config = dict(
    n_layer=15,
    activation='swiglu',
    norm='layernorm',
    norm_eps=1e-05,
    attn_scale=0.177,
    batch_tokens=[65536, 131072, 196608],
    seq_len=1024,
)
MLP neurons of a small language model. Each row is named by its layer, matrix (gate and up: input weights) and neuron, and shows model dimensions 234-425. Each number is 500 + 40 x the weight over its row's rms, rounded and kept within 0 to 999. Numbers have three digits each. A neuron's up and down rows have the sign that makes its largest values positive.
A block is one neuron, or neurons of one layer that tend to fire together. After each block is what it responds to, as a language model described it from the Wikipedia text at the highest values.

L4.gate554:502495533463503512449530584516497485553528490501453491482465449468494416556456476557534479488530481524456419464493476438528539475443590564509470505490518511529539540462497575468535486512452514468465488507507558467457423474484544489436547444486505522464440476493501495515507511514438535429534472515467512480469475478514485430444436462442562519473515505509549572494571547553536484480467499526444501506421451447501531560489527469488467543522431555487478538451474481460469507568395481522513500432472520502563423474524465501463591488428572442483518478490483498490535549515546500489
L4.up554:453531488546497556510511465538506491522486507494546519557525546472464420436529569526531476521456437573543561502520513496521494504540538533473446507496481510526502529491505422462525441550505593448519418515477492507493454482498465543519441496497452564536512493429447353547528439497467471464499435495521498503431513476538454508509512510425535506525551471506498465491491458509520545559513548566480474482531457452461562505549493532504505465554522506477515515499522521462429380587472423395497554504504484468496420462492461587536493498555513452515525503430499543436486568419548548542
Responds to: First or early word pieces of words split into several tokens, often capitals after line breaks, headings or quotes (B‑ury, G‑amePro) or technical compounds (phot‑oc‑atalytic, ne‑ob‑ladders).

L10.gate715:419528490418452567594469492535477481510491496512496514437438483454485498572477503453512490507552493543492473458451463535564490470450553489494421453538496583495495466530505511501520559534457528542585487507511535447540519482515521423526505473452458479544444463527560529487559495488494482452570492531471539461527470442431453493485504549515516541541513515533433503516528536531478483530532488459518528512527472508495570376461465515490547481496459540524464545510480445479503471509520519441476427549460491562487513523490462529485490483413501445477499586508514543462542531563519445463
L10.up715:467480568494485481507549493432447479511495491472564527542548501436481451528412515531470460518573567587518464569402491489646468553540604573494547506518485497538570509524550500531511538522572486505423493540467543473502567510543473456555449548513512564497540454519477477490442512503509412525482537491509537482549499434480525496437467538513509462522477581556517461515589436554529494521561529456474509534557464486522545510488586518457476454506493506478507530530559517514479468461520455468498473468424451461511486482525471473580499522485501572412460474506488480391523546512466535448
L10.gate887:536440522473435490459468459520480440466505462569462465473493486509530505473483507457515554424545480520508536522439506489478475503503501526508488505454468499509496461512578510513428498503488530518534513484500480588524485565508577509465464481559490485459483384537406553564415526472491457495503577534506512525610514445497458516513525486463535487553530474494521481500503604417468477527453556440491519540492573461479499521428446595494460549518484533508492477507457526507582530449447505487564491475474527421439503450489532510490501533426495446461527457441522582459552477525467488562
L10.up887:492477534547469424515478545427505532470557547424477497498510492489400505486487497392431468454503437475479515481527520513508525489436475528556456480462483488494555485445483505449470513489519517575488488527562521518466480508550499568438530504493462410508561465516523507497474456438478494507467484547505488511451466458518540477436482508581511541482547583562503510483524491502478456447415568531480516563427578502504522533496474539479508516460489490472471428507530570507492554474558493518459521576476537513444468462527523517502527464510446502537537500514555531528534513509543425491
L10.gate1057:532562533493470507492568476491514469501465482495550464404482545510471420527551531484498494518538466472440523530464545405428515503491529512465485543468498533520530491518561523587447526593488472487484454545466479571529461514463511481476548427489472550506502568434499519497490533502537513505498449542515552491466496562515401528426531528511522556530515507443505443463475467436496488503490525528540533548510531475605426474501522514492455504460540513491461501520539513437428475461508495398530521564465511491498552515551514490552444505417519470469474472481431528459494446553511480442
L10.up1057:473483462472494531461506585488509540494455508534475479512503553491432509429523492554482501520429479509543431478418536513497432523472501496484439525466496533523501521528516479537510436486475406480474511512458488524474506510444487501502469548543451478485534457500575491468477498344652500537451494471537412515534522438546455544531443590554451496496477477568514424497467510465492411513540443408480553521548463517525511554545424467493470516563498446483538512513486504483528531466486473496445486496498523477469477509508477505535574521514489456553512558493484512529500499535535454481
L10.gate1404:475509526438458557597506509584578549485462560511459488515513492592528511513473524557465466494519510449502494486470540546401514577462502525511510499541528553486475470538511467503537536489575523508483452475522540493495558523493527438576498451504514526519470383538484504547521436490530442481613532440494486500480509520548538478516505467551513489416534516528498453479480483536508561464522545473450512522431437491527431477507501461482527503547488576523516532516483568486574477501592471424504555495540498393494514475502426494526510514498525567413477508470443503486470522533505538593
L10.up1404:503517439472541454519532592509514528519504524530535561503509511509485525490462483558509485517488480469480493514489455544464548494456497511481551502515546459572511456473558466504512585465554498498457534512516494475524586525463499490561489475446499493526573497496487479567508539522536454467471474479524516544431516483558494528536565449528475499420578464422470456538483450545470437523478488444533471472474523505463514547460496480483509493568465477462460450538395514488484412569557526498509518514548512457518516497513523525547513539496536529471503496511463508485489495516557510516
L10.gate1536:449525496455473479509546564526437516594560507431523524510479510529417517449477518514487449466506552455439481489469504479477472519506422482434472479529521498508469499492503434555534491496493455521495571512502545461464540456509453480480521504545419555505505586477501441509542536588455449549472487528537540474533484604438439503464452533483511483549468522578558515532464521506524466516533476479531521496559490498599485526514506560516440479530445463551473510486483431503472523515488470517527534509435485509541552513526520471470491394456549514482455442464506492465463453497610490502
L10.up1536:595495506558416483539503536505550527502554478481508514530510519515427525485484450437444484482545490432472459548492527434454500461527526477571513491526570536560502437449476472515483456550480496446515525516467463456455562462549503563451513503499586497528536546510575474558499522483541500503468498473568579424439515490438514615465438531491517505516464470466401509462434466536510519423574505519552505484499469512559464508448598517518496429508507511578522507477541498524470499547472484521516541509368577557508535528536545448453478488512488542549463427491487559471495463458508470532
L10.gate1846:530399496501566501575466531405526513492509499426523519521467479464521521539545571519526513520533467483550500468497553477461508541533487493461511528585504518490513482546533500482470453519439483441551527524467498480508548499481457560458462545503526507520426556494491529501547446517538508566490530465460514527528471523513580550577442534436574578470408484517490502463425422541539540494520487492537482525446504488497486523516455524474522466452508499584515525551435465562462534515547603508429559548570495530502541486561547521546526514428482541516482471522535530556548484473529494553
L10.up1846:523494580526528487506392501454534514519482541473438476485499460507504482497512504462469545493543500513515497504498507458522534499449432499499487441503534501478536511439534511435568511537491514566503503511532535419461503555441594518502523572437485474474488472486497392538542550453540578541581490564543515497454421514507418557482437514483467546453516482581524475421510523466395514455483504541551522445438452518475467489457587536519542495479526547503564524479595444501509451480528491543505509551464529553529505501531501485583409542460491478530465544517511519473465515478539480482
L10.gate2085:454498499526555512527577418500485515588495462473486509530496520552444540532497514539559484522556516539535482503448516451523506537511512514469440415499561453495509478481519467560533469453492526463477515533485550480516476526501493468483515514423465466537453500521517543506561469545537422553484569497477530508539458522486475446465428481461519549565417450603548512552528543510473432509477482514434528420568572496488513505453499489575514552495468469569589519479579615499528493506564456480420489470498496502518533441517538479540500503546467493524458533456564484433497490513526463556
L10.up2085:459476486503446536513493472532453602475507510557486480563504467500489488549499517498473496532448461457498503379489467524427484528553419552434563511430520524543547538462513497508466533519502491478442457451479525534466463470493507458495536538518438504482395522510521546565493530485468549476494469479489455477420454481490487516483413497497475465573570507515464488488480517490468503501463526403427482499481545502466546548483514498466493449569442564491486499540518552542498526454499485452491555555449524461508481452471520495475535551464450440422555540516493515464477529504464477497
L10.gate2315:454462519520467512556485506561411524482530488473470514527455510548497510522511419491543528429536454473515492504536466590509507482533561494530532522491473449503509497542478454529515567538552499507463464532411549545442559513543504524444483530452525520472519488520430442466490533519429459497532484406513520510495525573506571487512477564504537507522561565503443486473515478451459464548525467462495608488485432468592521508551497539515478495539463475454577570481516573494497507503558516519500512601599496503508557496529485476636478503493511457561519572533507546445428486474542448537
L10.up2315:545495501433519539514436513497494469463514502469450568554454473495504479521520538528543581396587552488523501530490470515503430392598568469491490508478525478540454442454453502494567490443552443510553471422502516540468452495502516492457445525466606585469519479491490532494552443480452429554504499489592469560483517558495461475470536494453487462400492482522509431493541450544444459555481529525565596461499494513449481477543484505418513583517462497494549542549449522477441499459469452487517501500488465570487516499556397429475475507467570500477474523500489474488532509482499549561
Responds to: Month-name tokens inside full dates, such as on March 13, 2 April 2020, or table cells like November 1958, with weaker firing on other time words like daily and every.

L4.gate2283:455507522426520553576451516475553512472515540501526464491498480427436460472528411556492540509506495539493524422509489494489546546544507519456532408472475464515523515499495477504491488505468462490495515526410476504544537454464528495463503526452563512536453489449533460496514520508476532510523417559539542509553552634501572468457496574539516477559540512582530454477513518539473463584489497505533541503452484482382521530495491547514541544454468548537428533495523533478522482513518477505543509497539509487523577520485581496484549535437457476483478482525438505494517570508536507451
L4.up2283:446564566407526585486436509513519461498527486462483532536472497494463423469515480390480522564450554440544439480482588499502491498491506509498501550515477450508453497557539518509485526520513446521505476493510509571499455594479494470475488566450529474565484519449511489522539542469479550502520522509552460507556484516527555513368561428516527436563535489460507486542509490513464490568529485457504514495493520501470497466489557519481475535430466521487518537531496493424561505547495570546540512591467554474458565498465479437450536509552469475526473498513455514536558527512455445480
Responds to: Month names after in, on or a day number, such as in January 2000 or 30 January; also in, at, off, near, western and central before a year or place name.

L10.gate282:467548451455527534529528490457519469478550568573483525471577534473551421428502477511528505578469457468573467508496592517439536477432512527489501507522516453556504562504519468519547564504494466495510531499494532468455435485475498520490467581527476474458452485522501499542533539484589411449467477514454436468524501494540456506516448506531486521489420431474424521519529503528487525486492524526463496466530443564524524532522480600505478480468461551500408439510544507518510451497436457462499499427517489565449535473467498555547533530468481447584479520540555505453532509410481570509
L10.up282:506544500494546447556555466427522535518471465482573496494471491474517541420549540523477570506493467486516379537452411502499488505509484533396501495447589469504525529424469451476513495434500479530529476501538554466445447494544492530451489518539535517490455432520546549484508514522502567491465471537373501471544512485528475483489455497493472432511500524549496436492524508555538528506442552536541532547552527522451501478574525451518493534575422558516457557504486585512495517515462501478508500478462542498598417440492474513536466444474482552502523602552533491593503536494522516512
L10.gate374:550508557511504486530536448500445598504471516607485455559577481461565500492519450469456559529507500482422535437433404536520528525531500409464567405531446497498497521570510549525461519611455515567515532412550506541497494561528430528481568486540545489528454587506477451415467416465533440518502551490533502459485493491528587527441557492494526519514480504465535411535541486446482558501465479476549505467537544509477509420571487480466490470578439446521468510478492494506548445460468530522512510534475459461580577538572497486491520506485478505501500544451422445506539496437521513468
L10.up374:489527490490508527489517495552453515509469543439495499474510460523499593461474489564481444442530528455498426510566434514517520448500582553520563574481496521553490457447470517546449507516530484495416469521460469505543478520506530490471517523508478529465466466515539538535475528543482420493552484488495491531592518428517464522504516516468543441532572591598375500437439577517472440458415507508445579560465534559532456462495494521527499443511503555489487503494561515610521489541469474518455439489484514539460404440500515506545535433520512538509472547486435436476480574519537499617
L10.gate860:594511484550499397540436551527520507491537491493515466509491506475503490468501541516528465525506525494464518483451425483548530498527486478464469415552628533418493458554483524504420569468548462547472482473485505465524568561481427520504403483474483509513558575535537502433462478479538502474462536479514439455486548548468557458501519571521534500468541487448525411485559483475529499469464511531511523448488476491498559511590542548523527502516535503484420496478447508503504543483416533515475444445541488535524488479554493503551576452467553505521499510464513516466492568494379468442
L10.up860:510510511463525419496459533471508496467517529595518539517560475542354498534439484489494539528519509532557530488402453440525451530480544542508514511504434513535478485486521478453479445512556448465447531497572530498525534536538471433491450599527487446446530469469592469468467454486488515493580490469574459506488565467543508491448566526583469572514513479505487534511524507529531503509487498485578461483504505538463437481518534500537489489442464482461465531554536503514498570522471524443435530554498557491546557465507495451617537488513584436496449421485546521539512478549493537526
L10.gate1364:512526491499516460546520477466495477492559519515549557504516472459467515449509542540558445527458449469469462523544545446494460538508525462519522425541517480486495464478551560487510467561515477544538541555587488543469431553484504466434548571477479523500509505517461476487554464480505438575491496516512483561483515538477513480477531493517558390431529558537486482462505571457594516492517387502497610445537468555588487514587442550480527416476519589429495522517483471491507545550580503509492510500476490492482477579550467484520550529511528549506561503534495477483476471471415476478
L10.up1364:452529524501520431558524526523480502482540555542574499569493553489496477466513430558520479505518540478476511489557464459510460534449532490477502533517497535474505496536561463493596446455537527521465526571483509474569550448495514531556516554487537499540442468501495471497527473474529521513490573493538497524422547435550474474506497461499503488433494519570425495544593482538484585392485510526402486479492427420494437522489522465567507526542516444534427480496501480513566479476545444478420530458490421507504510502552444526470525508479550555410552539483517443423495559491491503556
L10.gate1439:486458493500523487515493474430483450426469529556517535496489552454518538435492540620488485579497549524519385555572579521546554537409470543543513502560491489567517537466481617535471548480571478522477452509495478502465506487480594551465504563477516544504542453490486473512473424476556449501430580508488509432623511491483516390464543472494538471472545490528469460506575438493558562483521448459556515485514426485438490501563464551459551448577461482447453480463526482478467509542578465411424492459520473559536516549441562507545472500505498510539606478462473543486538459517461539517
L10.up1439:495491518476486565538547480447541459513503500554491522487498498476560450496500448573489469524519550556455499506512534522544557486541526533560526532513514453464498471510528464426529480471466409486470521474534524492481539517532455516573513520531542506494507435444517468555462476479521481565510505402515466448545545526517568577507466489497557491537467482489481552562483507489555522554512498468432519529538452481561492534520463461464524503516476509423496550552477437519531489443556554452507496489551526516560431468490628533482472506456565536537559533546394531572525484505505518467
L10.gate2074:438509524507529509517482596473497501475481473559437502447462510496430499469518548599505555377486432440513518467449456487555464488514476488467544493458504552492477529456451474539420512495501522454520487504506555472458503475383413411520437474489482465451416470539451532493508523529549449484505497535538534496476470495472474519484489466518532483464468415563509478510493532528499496539506493483518510496505488465455525530563537542497527467487474434512516490458511499541449514467552505517503498562494578536511487564457481472517452511526502543498441531445401509495507494486435407523
L10.up2074:479530508491526566492470521484462508485548444482485454516508496509412523530470463522509479477557460424489506514514479512472444526547517521539547470431527489472454500527514529525501404491591458553438526408435505441470563458414455419532444486456469451480455482586467481468530408512540469504539484506469509511468547520513503450519539512550559503463468507462456457586539531522508486514479418504439472443529470451511512445488512523471530491601489521440541498410499521532429510481517477508470566501495399533501572552456451556533470477477531470523531553509457590516579486469480554506
L10.gate2206:488459566554470545577567424462535455543564454524478416575460589513489510546497492540564384532505520422523494511507470439453505488470500469489482466499529485526468509360529449553488565544530502461464535474475478505521455508481497523524541488485462546455464476472502536433454523490475494462536524469440504493546452493513491497463510531439523432529507473507521542492442417501493454491458539439463539509539491526449539549544511469496477467519478524535477496483459488455398519478492443542516539455500472457453539483488476468541479498390481575456504442567565488483464487478448490518
L10.up2206:418493469497504478480499563519508530518541530507500386551589543522430537541456477488537480558530561453474511506440568518437522501454523480502511516587456485410524510481578517531454520545544467478533554495488499545525453484497465507503450498506522456499515471487459573484493421517501528504563504498590537561545567440524494595523526484466465530475480533508509417493505487457519475516492530438535530492482456539540478493481488462467504535435477512491508449506459517462525506564491507460495543478408535550483397484502561489497459497542557484522470463503420503610617498515459410442
L10.gate2346:589508456562471512491445547457499528452546524565606564512470490431533502486468516571484523537566464450598556511470528538489549522516582457500506491521480499446474498492510582536585490505574486485474501496495445449455444503478469485486500562492507503495490489486541492453448519477514518500557525508412400475482499463475455481447492539491489563496467518471507583488495512512465430461487515540504524547534524472470519571502541461515499377430577521486512497536573417596488498563465510542462533494483520486546556513410442504482468530471420530487508521455573547518580508559529557517
L10.up2346:526467471512593525556571433531511471501489583560477533460421566596467533544535511501480545565491472518541487439537582518394487560485471467510519500425406509587518470542493561526442503492531474509592496488473482460487581433444455494470501523525467508526511561496517515496458503477523505565498523512516522552507532417495479500473442525460465556558518506486457509472534463591490548450583523465493544500480513463447473442461511462494536486486527584516491507532444446547494503514473581463529532513541476581510503495487468518513498554456519542451555523474508512491473486480484519497
Responds to: Single-letter first pieces of words split into subwords, mostly C or K, as in C-uba, C-raig, K-1 and lowercase c-redit, c-ruel.